Weights of a small GPT-style language model, trained from scratch on English Wikipedia.
Training: a variant of Muon for these matrices, 251M tokens, 3830 steps.
MLP neurons of a small language model. Each row is named by its layer, matrix (down: output weights) and neuron, and shows model dimensions 80-207. Each number is 128 + 32 x the weight over its row's rms, rounded and kept within 0 to 255. Numbers have three digits each.
After each neuron's rows, "fires before" lists the tokens most often just after its 100 highest values on Wikipedia text that the model never trained on.

L6.down1195:190113175134154139150119162162111068145108086184148137098183154109168109107075123160146167180134157133090058094072091139150115139113122140110029131149127157176135098113171071130171093109166100134121134163144154130141152118103100122089096058139105113134144135114139129159119067168157122137195103144107180148121162154120119041154197105089118169123092128078178084149147149137158078172091
fires before: "|", "|---|---|---|---|---|", "|---|---|---|", "|---|---|---|---|", "ed"

L2.down1237:122131131158134142125141131112161122112119148071153089163111133145128102212141160124149112122128082122112124121177098119090101212079175084073165128099144106128139143142138146128201138136156109146125091155116129129100186086215165113121145107102150168128115146078133096164114104144158056081161115144167157143102095103155117104105157144153167091116118170115132157205137132165054171110132
fires before: "\n", "The", "J", "In"

L8.down57:148161083143149086143163147112056162133200159131203091120138163136139121117082115109166123099161139066163181102142061137115121093121147176132089077145109158113104169132150179196176121095118148085115117146144141131170136112138136118123156184152145123112086098128116075087116127136164101166098121118092077078174143110164093106117167132177175076134069136082161121140122130180125091114181
fires before: "\n", " The", " He", " It", " In", " B"

L6.down237:127151087085137107159115162104153132107089079081130062112120161150160120128141145119149132189106071124137154141131157131110097149098075135096112120174111160114084125201148111103220120106127113166123095148116159136181173155138124135119173152118135148160101118164189139156162147213107093110110151056082155183062075135078101075161092094141097093071145158159145108113063137140154088167163
fires before: "\n", "-", "The", "===", "In"

L8.down612:097132105121129166153107131159187137121103105102105143140131110107161125129157123138135108144173105100121137143094113151155133115107135112151146108083145140091100106145155133143255114158123161091150120129131119166158147110145147178099117167106151111124115140141129145255079129150212093065068131129100120145119130129132112091137099112133146079170142134104112133182157114195129118167143
fires before: "\n", " "

L6.down438:145151142168142099130136132142175170127115085124124125090158142137134096102114064175117138169109075141155103181099110137159154126108159134116096143158133105107158105108098113080181143131147144063109123157188151092152075079140158120135170067149079130166137124161133097084145105111178139138062188172102143055181085155190152139086126101173118151077122106135151115115148153111130183140181
fires before: "-", "\n", " and", " in"

L2.down739:079111074143134170044120127188131109151094134138127097167096079112108131163144118110087145097098172130108118148093133199114160191127171135130143151158147141178170143136201152163177053078131143134135145113099156186157094114120154134157087089183141107156078147117143129138160134144117144134110149069137094139087086141129154115107151088095115129164145138127057087142063146161147112106123
fires before: " |", ".3"

L6.down94:110127125131158177134160161141208085151106110132153094169110108093135114173116150205139149084133132136095137155183136143092164117093138160090094112109138171225141103054103093132110134188163134123084103150134104133177100107088138105167115077166102078143193082120104105136133122158109007089082092173097117112061179154068183080111095114116154107185159123118140117100125128139187132162126
fires before: "\n", "-"

L8.down152:128135131092129088212209114112170108124181123092128141115169115146139137151149147090134106143055088120171168105148134146125119142140125179108128117140158125134088151038163168157115121139091107157114127118175172142130180106126134130084155149157173081058100118116174083155134137099205182160127139094152113139144169082105118160115098126132121143157194176054107049171131135096156180068150
fires before: "\n", " The"

L5.down1013:140126111185132165080104130160159124098144172057071120123084116091102125103088129169137145121027170154101143050140158180130134135133075079141103178119062136147108153155129124104087140135097092128111055124126184140099167148123186124125088099137141127109150163129110111115131130075238125125186161200114208166098169090085088132139133152138144143135109133123122114142098136095147124107124
fires before: "\n", " 0", " ", " 3", " 2", "ry"

L8.down1533:156098168070162133145130120114119104112132131151119158161132122134162080155093154132100131073151111155076112178156122134128181134125075157138139150126090187159071124117143159142073180159168107060159110202124130214127145120111188084086091086138186107141105075089115106098126130096116111134125125131128152139132122128102158085135087165149209100144137140146124137121108131114113108123116
fires before: " with", " between", " the", "side", "c", " to"

L6.down1364:137116112169113150090089101146156121108135099184089142100068168150075116074110120190107113052160123134129090130074068152130123139124153173118122139089063118120077124113123184144136158174155152129120090127064134156124182121090151103094097147125153144107133138161098147125165110163137108155145139124109101207181173123107189178121207188131158130208194103150118138114156157079144102097173
fires before: "\n", " |", "=="

L8.down117:136174132159113082124119089146148136046110142132111166136123115140139122140106120175145134111114175089103118146167150165116142156181147145158105115139136135119073148156116087222255134101113154142077173158146137118128138108130099101155108117163118077129131096158137071144108113174156114137074154134128091121130129132145107078154109111158119041129152153134187125125135155093133180152177
fires before: "\n", " The", " It", " They"

L6.down806:188151130138126141165120133185107127092086104149103135139181118140140170098096077104105104158123093115116146149138053160098122127104184127149071161128123098125085114068171164136216119095132162132099114100142157114149178125157101108138146187095105131131191119172088035122112156139114136122126076148129057106130099121112167116103131141198162156097086112134182207109135148141137117124122
fires before: "\n", "-", " The", " In"

L8.down702:130197109098104118112164117158191119118133078169132111105149153104125146114127068098093072074107067157117162131072137162122119108096088123142115188103127126121152099132078115150115155109112144077150160126171142146130191111157162131134106113133173103107134161095143108082197102125112168150118159141111162046075175141126234135150175118158122133177131171144129156132107160121164196133093
fires before: "-", "\n", " ", " 100", "|"

L5.down546:152164109123061099153165163146134118170096132154087100107164075113130162130114117158163061082176118128117182164114121179126144086084086122132124139149134119099127081173187142104211101155098108073090142145140142109144124081141144149145127185133116135125079139126147103197158138191112081100140113126100104153186068148085146115098100143127088132137134162175120102089146169108097129137075
fires before: "\n", "The", "===", "-"

L5.down549:148152142090082088161130167169180178047089108084072151118156128129100157093081119156176125154109134120181146127126095182137098189104102124069132161120157181107171080127092104132111157084106147138118088161073123102166163156102100114081146101119144105188171145108138083023141118159127132153136165190152103120125107149144183098175112137202101141150151109177185102145171111133100117116124
fires before: "-", "\n", "|"

L6.down61:163143146155156102076116117147137075148136144110092133127094141140104147166156175126139134115133144030156109077119121142120185087136128130102095066087138096106157111128086111165148133045121067125143098152123137146081036094116178109145113113144086117109107145118121147145138098153127130143107191105117183123121120141143078205133154080139136145151159128092097181118112156161095189161129
fires before: " |", ";"

L2.down835:113105166124183144111095116142177112096157079117126124104162104088144121094072156115088108164142123172123111132149156131093159159102178118140059118138168133132110106142070178142136148174137097122092204095158130180140151094168088113113160183143091168170149153114171095152133142137143151237170147115129187119131118078113074115147184183074113136132131094128127067173127122145164125131079
fires before: "\n", " States", " the"

L5.down1298:072122068109100101105084122186063160096153130117134149093167116072152152194105141125184111122140130185122128094132038164105135135117114110094076160100144150125130148128110183155129113127091146080136116151151138088085150063129118116181157101099134156127149167121136090062105153115164178181142208116084129116150154105150069089175101168147155159104107153152124135108145088104115115135134
fires before: "\n", " He", " The", " It"

L8.down164:119126162175093127133075149107114151146075172124111181053095132215094176091173111161146100091108114166094146157115105154117100173128109131126125140125098098099138141128135148142178077180066150146130144087107143125101110109120173126151160112124143172116152076134116113116104170135145176079085130123129125121108191098087097125101103131148122136130086124094161130114165109150181188105137
fires before: "\n", " ", " the", " Nominated", " ±"

L5.down1101:102149131115090089075114190128206140144130097141182155154166116103144160086109132122109057149153119095149121121107113083112131083144145145121126142147106095101159058160146167111255080137114116139138111091090141178119078173158104108155133134152142089117128136078176096237156129118108115115121108157106142173039129109112124113121106066141165109088133087135163197123085118163162141114139
fires before: "\n", "===", "In", " The", " In"

L2.down871:147121152169147155118141100166103096067168114151133112151136117116121127102198101144109080073181069117170134155118109160117119065064128165135136124171194128154104124118080176099099166092071144126155114112112096142134188168124082170144097183117077178144054172073161129135157143175187143071109158121074105082142121181133075108098149133133181147086128095160109145114122095060114129089124
fires before: " the", " with", " a", " his", "side", " to"

L2.down671:105156138099163125104096160080099104126159111100115086124170129153165089140128127141090104136102070152130141124093117130115083142047093192168147132126154097227130161109095178091101112170084152048161116125185143121108145082154105167127141167108113147155117118167101158186153195073059059118143166128115162090130175152108114137125142193122128108106194144145113154070136161116112114123149
fires before: " the", "an"

L8.down470:115103167168153156098128094144172142122152094149116176178092111147115173156202097181147112077132109123158107124100102116126141118103147046094147121137163076057129055095177139113037147175159141107120058154115173095109189143144068119107147137166119097042157139122146079057158188168133116146148114131108174109156117173106102216148141122129103182144151142119194137111107142147076091167152
fires before: "\n", "v", "ade"

L5.down395:101122088093113143139147118066169126145127141129144124185111135123076088135090070154110177176089135061123118075123181171155174100141076090149171176131089195206135026194155191094100100122178107176110136112123132144153107150177130138124133127119125108173102148117140104157131146105116119121169170108164147170072135071117143144137222117125106109110155170121122128074083103116147142083153
fires before: "\n", "os"

L2.down1286:163165077160143070080185076134148117123146058140048068143150156205106128092103124158155137138121089098069152170142081190107100126147114149100113174105181111146165163108139110167107170123093113154134147133089123108074165134114171188134099149102139105095159123128111104179108007168134101159137172126128141158129080146182081145147142109072132146152072115152074114108065129086135116121143
fires before: "\n", "ra", "us", "ano", "c", "et"

L8.down616:142107088162199036083166090191152147112095132116145161140103131178138119083144141093138134099113061117073155127179132140095110137184179157183068088130143153140134076193135108106132134100142139137203146126128100121143149170152142144150117197073153145131146106127101066182184162102092115122148180145115106113099127166159150150141155140104106161133152094153209154118172109148181173131121
fires before: " by", " in", " to", " for"

L8.down1066:069068145115116169114159148129089114145114139172134188164191158175164064157116121144096101157145152153093192160113105149106091115156147180072090158249135077080139110147125092123080148087151166130121128175120134093126093155122165148072099140152171131106145167175114164142177127091176167092117142083107127146110111144122094144134148104098106102061115054148160143132104179146138110119111
fires before: " to"

L8.down23:096196167119117122181149180169109092143177111174144190041145094147099089165095117091161182161123149119097145184174092117150118169130147163126166130142127142145144118123169151180202122135092126139111121146063117098113113143142136130161103142169136076152194149199097130064171067129131108075180109160115134133149087154098154129105134161128150101158127115183118135117056110099072170144131
fires before: "\n", "-", "|"

L2.down96:153160161144111087142132163167101161030066115096092129131189171115166133107139082186126115132110108108136125132124184136078109150126121172107132147171109137114145115149125162096175155083090120152161145182089075114126141178030118179150124111105142089105154081146131161128163103118080059134181131145069117153153098106155208104091097129125113123177127094128133112123155128080119168139136
fires before: "-", "\n", " |", " is"

L2.down806:150131112136134106066123140111067107089149162122135127099166132126137200194119123145177155074108150119084105141147072159098116175116148128144119152078106079129127123074127144073160108189142147109106153139075130114146179107102181177073155109117133145146104135162121111048105097148191162134095126118169162222138101133058112121132128139167155089138158187099067154141165101123103152132124
fires before: "\n"

L2.down264:117174167102124161114139193132111104083183166155126116131190159166128085123126096158083119150055172078124074092139092101109105123136128117102135158098162119175136136091121164129115162149092099168139122126139114184089109069101111139106170086120098150137098171239102113134149113142161091124139128147119181116149156101168120103129149113105157132106084118145071069136136062130104151052133
fires before: " the", " his", " a", "ots"

L6.down253:125147126053097116162080155065166131145101166116061178112127101132107147110118154190131138165131132134142125076135111161111153150145083071121099129129177105078132157125092114153111123120140102180155111100147125144089163070147105102183093179173138145109149136128129127115136122102167121152144150173109073094185193146108168143119153128178145094062187161094109062138145126165100091145117
fires before: " |", "\n", "(s)"

L8.down1146:117137114148119089133088130157204135099121120125190100139085126147114113114109068079152121099095099141097154203149124066108135159102098162088107113126129121086145157159150108107166118115093097132154076146152145111146193086177144143128144128120161095153116125132036083184100100152093063124159185127096169096155048128112081103087132178133189151144138156109208102151136154132157123083164
fires before: "-", "\n"

L6.down1280:094130179083109086104135087139099110115148134099116119085153128128157128170148175126172101097150080150166071127103110062125147126069120147180137134132096126113132125099118096114209117124163139114131142116159160120104131142125126146090123126130184052113141174103126089102127114030080105080159152112119113126091105128104114135106108147101153152163142213138125119062109054203185122140136
fires before: "In", "The", "===", "==", "A", "==C"

L8.down792:105138144138147100137154114098121151193139060071127102143120142140156194161126119122090100135114174106109137089068092143102124148133174116128120106127122126160153133169160144137219176051094155108124146114124136167120131138092181064146096146119107117139122115127141110115140111123203117113081171067155123102086137120117099112080114104172130164166094137139121136145124123102173141117137
fires before: "\n", "-"

L8.down1344:115126132094153103108094097115150131165062164091159052181133118105143114113163108132120156120115119134111173131095179112125114140181175157161077092113143139134134147151112145146158125060138068131095088116112178194113118147110141101076121118150126125133157129112104130118116183140161157157111125154105150144179072162119097146142184126143136103144122151104131138144145101135107070168194
fires before: " |", " "

L2.down983:126138108077128130094132156078157150024105083118132181138132146113152133131083082175137127113130098148070110131129111166085157156176145100147109137173163137100142068134094132209200100063118119143136138178136120112102127105004152170134132117124163120122095082119120132186156128161095101152179108187061158152117145170114163131103115116169120117171171098141144081054186137084171151127196
fires before: "|", "\n", "|---|---|---|---|---|---|"

L2.down1186:128127122131156117095154140129120087095175126086147132171101163126114160172081120143162112110133146120109092177124096141149064071137096086169160057122118104114128166141148123140104134084145078139124110099172102156071174082206151095078121130124140093109173085073133106147108070136186108085151101064109119169108135155150054125191138086173120127110116085187141138054154146141132084134133
fires before: "\n", "-", "===", "The"

L2.down561:180104163127112100101164130103138138062148188103107109154113147172105133153170118135087124086173151120160112085161140139228106166113071170062086162102115149086169145054193109105087149094095121121155109173119096109033142078138135166104133111121156195146180126128105139077134115123127141129159147132124113145095151147209112194147145116132107104150102122092118161112113146133118155170129
fires before: "\n", "j", "ese"

L8.down242:119162147149114140133123149249164163134148126132185117091124133095116116161101104101118092099098045046101123107142132150130124142135139131147120073091115166137167124167089073159178110091108067156169091065095111117146120111109156119127081169122116106105118127104115125233104144146142091135118160140056083076146074059113105160113177122153137140137122154088101138137114141137188145121206
fires before: "\n", " The", " In"

L5.down1342:111106161147129120174135105151088135074182127119101050161091123140086101142138084078081116108090115152147116068105111130137099164159054117113114105150163168132098126167129184168147109128163179138128149155108093171153096101174106185155132132104195104093162137112102126076144151072131133129151136116140040076123145167159144135150173116114138187060101047159148085150167126113149206139106
fires before: "==", "The", "===", "In", "=", "A"

L2.down129:154122175145116127130153072104120125109091175128131060112192140109103154116104178142074129139175109096112168149123127104123139116142058091195098180167176112184105136098122102109148107098083131130145144063119111219110177119112115130125184139140117116126101099157129171118103181134098112100136191122135116110135150118116054098127055160144153152121109178079091166149173151118119151125129
fires before: " the", " as", "en"

L8.down1348:159139079092098120115086062141105125136039086090103125106163102120100115139150103133039072089137154090073123185156149125126147140100176166133136119133148113075134139192110139111144103161107123115129172125115140149161091167111111110119121126101106122147153134054091099209148140143177145185132141122139157108126091139120077139107144126231171138166101172161144158125149135190130111139118
fires before: " in", " to", " on", " from", " with"

L5.down1330:184125146134144138127152090124156135070138089112133134110088130134181113169196126082176089103120107154138126106119175114106196098125116151199114152118134082107088105154153108214144118114217144145088136094109101147112139117100121117166144137102153174127072208204185120093103130100062121126139157089107085115102188138105144128069153120131090157089126129088124079086095101119129119123124
fires before: "\n", "v", "-", "hest"

L8.down1520:131111156148080137165113100185134156078102197128133179112053149103107130174131156135043139127208186124125123122096088161135088106115128128161177170176067150062154135142133112124184120140193093120103187112112108164078119074113114103066210152184083129141093082130110153181119128133155138064091138112150152114135151131107119100135100085178126131168074141142183139109142107094157134115123
fires before: " the", " |", " ", "\n"

L6.down225:103137100171155173092213119109103080113145109086074130067123123142076125083105149101129079185096140107095106093100135090119110113139140131144145116137139155157123098154156085131095153128166142109160096164146112126129111154088114078152136138159129141087119155118137093142154147108231131161108160130111233168145116089171109077145097149096135095136109059099105154080159144098137132090195
fires before: "\n", " |", "|", ".4", "2"

L2.down269:168128138110112112125117113106194125144161147107141017160135114137124118199131096131161148158130110145117104158197139136133161149088089084156162075120119076128125178061120108172140139107153092141123110105134106143084102085153108158125102119087131136134194168153134114115067125141099138069102098099120082154118124103108096154110135147077193127165124118146138161152106146134121079106150
fires before: "\n", "-", "The", "===", "In", " as"

L2.down592:123079108140089182078131109124143129115140140138095139151113100105154149172147094124155153134140139162180126097067157135182078104152145108102097154186131172140163159160125096114174093124127128127095131156187135128131116092140167151191143107156154096172122088099173091159136150157066103086135106157118173098104104086131181158109219126171109115134134089179188106120107143107112150089092
fires before: " |", ";", " /"

L2.down817:151111114131093109114120124168140086121139053102102115160142145141101130133119089099104173147116121086117109149113135186142166101093094134103095149129152108113135159120137149112130142119087135212111161141099108151133140119159202129110102146152231172222124077123138095154121168068091156136109164166164089151125084142126114139132124076123129106153095118107119132137120114131115104178178
fires before: "\n", "us", " the", "id"

L6.down859:122123111120129166143115091131153175121132061139078143123152117147123096102124104169117144160155116102126139138138068115095089132118125113159100079057151139135144086145182179112193158175139147130131093147092165183142045146111148134089114104146159078119128139153176142255132064103164096096155181136036228120110159138179140114143096156121086118108109143137087092133127142155095170115134
fires before: "\n", " —", " ", " 0", " +", " 3"

L8.down1350:107162081133103185102095153136128148102142159134135098150184131126150125160101130135094134088153053060149141129117128105067073132126130153158130162073096090103154117139123129183167141128160130104180113088156122147087201146138087147040104098154145109078152126116075119134144145102147103174137133146112130177177120215152141114098140140134088151137144140176125146165109119091158164105151
fires before: " |", ";"

L2.down601:153106123093164124096123133099196062116108077109201189087140143170127127116101160147152161144109130074086084199134076114068156112152148105119122125116116100177146163090109125145135115132133137143104109113099133122084172082130158133123133142152162146118163163165122116092115111145152164122108100119139150136127113128125188099131134151109114120120185148114117105146121099130077195108151
fires before: "\n"

L8.down343:120156128145192087115096094137075117144124104115154096135129082179091144091119113120143094084120150111121103141107144133192081125105137103104135072104177151100138140146138150179014083103100145120121131117110093104137080132139078166153038096077150120139194118127182165075101065102108114106155161174160132162131167185122158157156130137145142134118159175177091095123129146127132197090103
fires before: " |", "A", "era"

L2.down454:151159129145121120106169139150137114048144138126124118184158109104114113109151086176145136143087116083080131159065121162149080097067156113164064103130198182142113148102090093154115113108095159132163054067149106127098129102064184186166125117121115144121120087109133099098136106152091132166086127096153172105179122099157143207109114126177197101126116116131177109138140121107052169208117
fires before: "\n", "-"

L8.down569:174138028101107125120114127062112068079132117167094103171143116164135203135167165131107109138137040113086146156171087150127159153163132127084173208095072108085081111150129108153064107145126068109151153099194099135109138074092106106146131116124147086172141119092096093137133100166151141108096196152054143120111155140080134120146164136158195123129115193168120136103103171171126104132125
fires before: "\n", "al", "ia", "ic", "a", "e"

L2.down197:153103094150124112197144106136146147075128106154087113110102099106074105184150135096073120076216188117154200142108143104167139080171084116136123133183087125198139119152140132170147144097101116156166138153146156168106120121121123139120155119109175117138121144174170121078094112062060153108149126091136152169116173143170091096148109130087129140094128143129130099145078156163099162111106
fires before: " the", " least", " a", "om"

L2.down317:150148117157133116066080153125107150112126172083151145107181186103121103152222108122111205140119153172069175120092123124152107162175166169090153137084149142168130134182101110123162115120123104123113117100153125138135119090121180080162120122134124126126126148105125128158101134119123179112121067115108172146142107104136105074173121121154086114133204154069097101127147091136142163142120
fires before: "\n", "p", "oy"

L2.down146:119109146156100097070066152139107128113148162136138066132121077164084213141126085085162128098108104122089148149109111149089115139081142079157113100103174068112137151109113116143195103122075149157100191059114062096116149148111176115130118119118151097127153131101117154204117085157138114148101182090182158159144127183073137092116136126163124145138183140075107111118196129099110177093152
fires before: "\n", "le"

L2.down1001:082093103102094156140112141157163145151151083142122122145129083091123099114145166131135103143116035164097115151180098170096117148152102148137180138112134173117055108126156170127231149114177106088134144089098137147112144095125183135160123121082077108150101077165114128194127075113100114095088153160171127096122033111153142084144121119126108145107161139103087115149048168190142129130097
fires before: "\n", " a", " an"

L6.down670:138192094139156116082095126163147130120103103130120146102171117118172118175151106137139159057101130156117129153144136119159145128136119067104148156197082115150089091127131078175123154171162155119058126143132111082179169119077123148119180138101150067089122133135118140099133068117069079165158117109114150144142120182155059157141123172168097136181153200107153149100087132108165140157109
fires before: "|", "\n", "-", "|---|---|"

L8.down389:137139103081153078109103153126121098119137097028062093102146130089186179098080174141139083137086078164132089118144083127136071101155194123117158127187121103149154111113102061182168128136103151117138158181115067158162169152186135120132143141141128221116153104131190101154109114113106157173122106146135139120105183161117097149199127127148110093166150143104152124091154118142101113154163
fires before: "-", "\n"

L6.down615:118119094109105140140126136155079082076139142132156136164074102143157144126181144153208153124096149190112111179158146143137100130151088149160159151170144139104114110132068109164144109125101135142140055109140104098076102110124110179137133091124097136169110130165168094177116093124104104153101154127148129111159183107144134108134108126101146132164097119047136042131112122151079170169112
fires before: "\n"

L2.down226:142120123171161127045137142170126096131105045113088117122109119122156133153150104091114144106126110159123129070060175088181111149104145065172086152163090168132158155096127145126181097137144117193139084101090148122141119112168107101074157108138160113119105048174174120095130090141135122163113168155158110117159105143095175158144181084127096110122144116138119139139169111062079134069127
fires before: " |"

L6.down1018:138167098115129127080110093158097088084122159170093140155168187096160133112133118067129144129125131108190122115134105144133105138130122172095113196147108124159094075173150085179071067151134157077122110122121098146131110146113162085108133145146104159112117067157125118101178113136146090147173102051164147156139169133140127094104053199112210158138172189142086103080147110131151184122022
fires before: " |", " of", " in", " for", " to", " with"

L8.down1302:122143166161073154091148119126117162148070119155152112067130132177107137130128134125112129197050118117155091125117111163083131112105098124166147108107166127158086175129129170120110179110132160100132153134119143123185109083095129112130152157148145042142126176203137158161127140069131117121089136147172149098117206092058126113075142143167118096196172114169068076124121104147112110139157
fires before: " |", "\n", ":", " and"

L2.down760:139096145153083088185088115154111141125135051133138164081092151112074174131139127126161099197136119125117125125102189159137132152123182144127142164124169107130168159134151144180091121106159135165151130135115105108116111146155126164159060149185143044175129132167154128107127133154136101070162063109086170128173125171084154159102074138164126071145071099137123124128143124078128175139124
fires before: " |", "\n"

L5.down513:138160088169085095135078102112127116162080062175047088122112151141157143158118134118174102083195078116107166124178164155094161141113132137124134146131138124127110135124183104072255094118118080105113103113103144135094092158101116133099112113141119096112090110117102124217058133154102126111074174144112128130180137104093114126133143160131165161134070146119114120121107111152144089118148
fires before: "\n", "===", "The", "-"

L8.down1429:105180103167141093121115162165164055142140136129162097153090145114088112137110172138123137103085067154159108181164112117129163176154106075142136098116136207148069096066154148154140106150150150157153086157116105099089162148085160115202126085225139078141177101171150117170116113121157113173131092065153125138119155104093151135109139172097096132134182113150210156139169131097159156095096
fires before: " of", " on"

L8.down1393:124155119122123086129190132076105152151086119147112209119129121121109119156141108075157097139177075170104162170094144171127127132173119145176116148109137131125129141115118101109154134077183182112120110110138136140152124098132199072130143064097178171144132143126101172153115060066128081172142142086093098228157087161072133121087112162115186120075126135132131102117100185113125160156075
fires before: "\n", "-", "ch", "|"

L2.down1034:165166146157090108157122144162178205120157093095112174111113136072130118125122140147134121161186094113173176040148174170109098106113174140114095066143126093154156164181105113092149136115088106163157138102079134173165150194127162100077141144153128000106136084187114121150119110073141052118126160068103120148153129161133140064119118126133128128101122099076145116137122124146105147083158
fires before: " |", "\n", "\n ", ":"

L2.down837:154107164170151117083114151103213152159143047091107138070172144102122084121132114114177104115108114093162133102147161093171152145127066088092104114111122130019138127157144114145177154080153155084086129162143143113155061159169119149111096092158159157098074163133116080148121179143116142123145175112169155114101108158119158166102126189145139118150092089141157080060121108108124088111109
fires before: " |", "7", "%", "l", "un"

L2.down979:162118135099225149179112087070130077082140168097121157106115161130138072125120143101162132174128134098107126136119094106069103182125177173177147162182089153153105099082080138181105084123141120144105169139172113095125085109114145158132133128162108128156101139106066161176105150170117099098067067108089098091127064170159138141136127136116150123107084173122143131152145140114122181071129
fires before: "\n", "3", "^", " British"

L8.down287:154181015154150119164129134067176122122141102120176111099180170152186143084084139089153133088140149111151134125109115127108121137115143138116154172159126182169170161159114126151163095102086155141112149126144097145138129095112170194102152115084153037058137069078163159102117071106128110131102107175047149132129176118132143119120089141173136143140152134124122086141185166154131077051163
fires before: "ed", "ing", "ment", "es", "ed."

L5.down959:179080041139152150038118160180147164144116137135118079172099106088133080097143091095159125165126094144096173143112121141120179134151214100063139162139141117123119133135086129151167121152135217161144181141119092124096138119112125109118096108131167106135101174178133152137136170099119131114129120138171132172120143131087128132151200159128131168126133098148063084141115153158103092127122
fires before: " |", "7", "ady", "5"

L2.down235:087144114074167090088158077164158181166219131144131139123164092068117137113119158157092148151155084157158135042169094160142124091125156127136173100084126100085161197089159158133182085169203109090138126142136119186127089108187133165136140120159108116118157143128111123091137128142177164076088097120097098103123160139147099135145129129150157096105154105113065121174158094147134153107123
fires before: " the", " as", "=", " his", "==="

L2.down847:132147084124132157129032082138143167133039061147101101117089157130141134160134164116102129148143062194115158113157127096158198132079122113123148129136087137106156173125090118145169153178143124205173114132111131138175126081168138117110121098149083110108114083160130124112115135151130130125141131137146135048117090131110156065170173090058066108102113101125125163148114105079131184095099
fires before: " |", " of"

L2.down1030:141145110133105136100180109114095071063109146137090221108180136086099123088214125091100153143104160114138162158177096103130093155140108127134106104069132200149199133145119140176091134095095107113106111101133118099090143149091156200111124136171105097154166219095107178078116105155117144166073094202092134142110115147144155106138085137088191064153124132099137140147134102159144177124092
fires before: "\n", " |", ":"

L5.down1125:126104125140128106081175099126109131109141145106087105102092116108184106113150079141149150096107051079177105123125095113138102082122082175154133155105181077152138110051119124123121150161113179056190115111174129137055122158067186098143075115139164153112048092143119062146069082140114147115087201164173153119147156103155147153140103130142151178135087114125177133092146119094194136174102
fires before: "\n", "–19", " to", "),", "–199"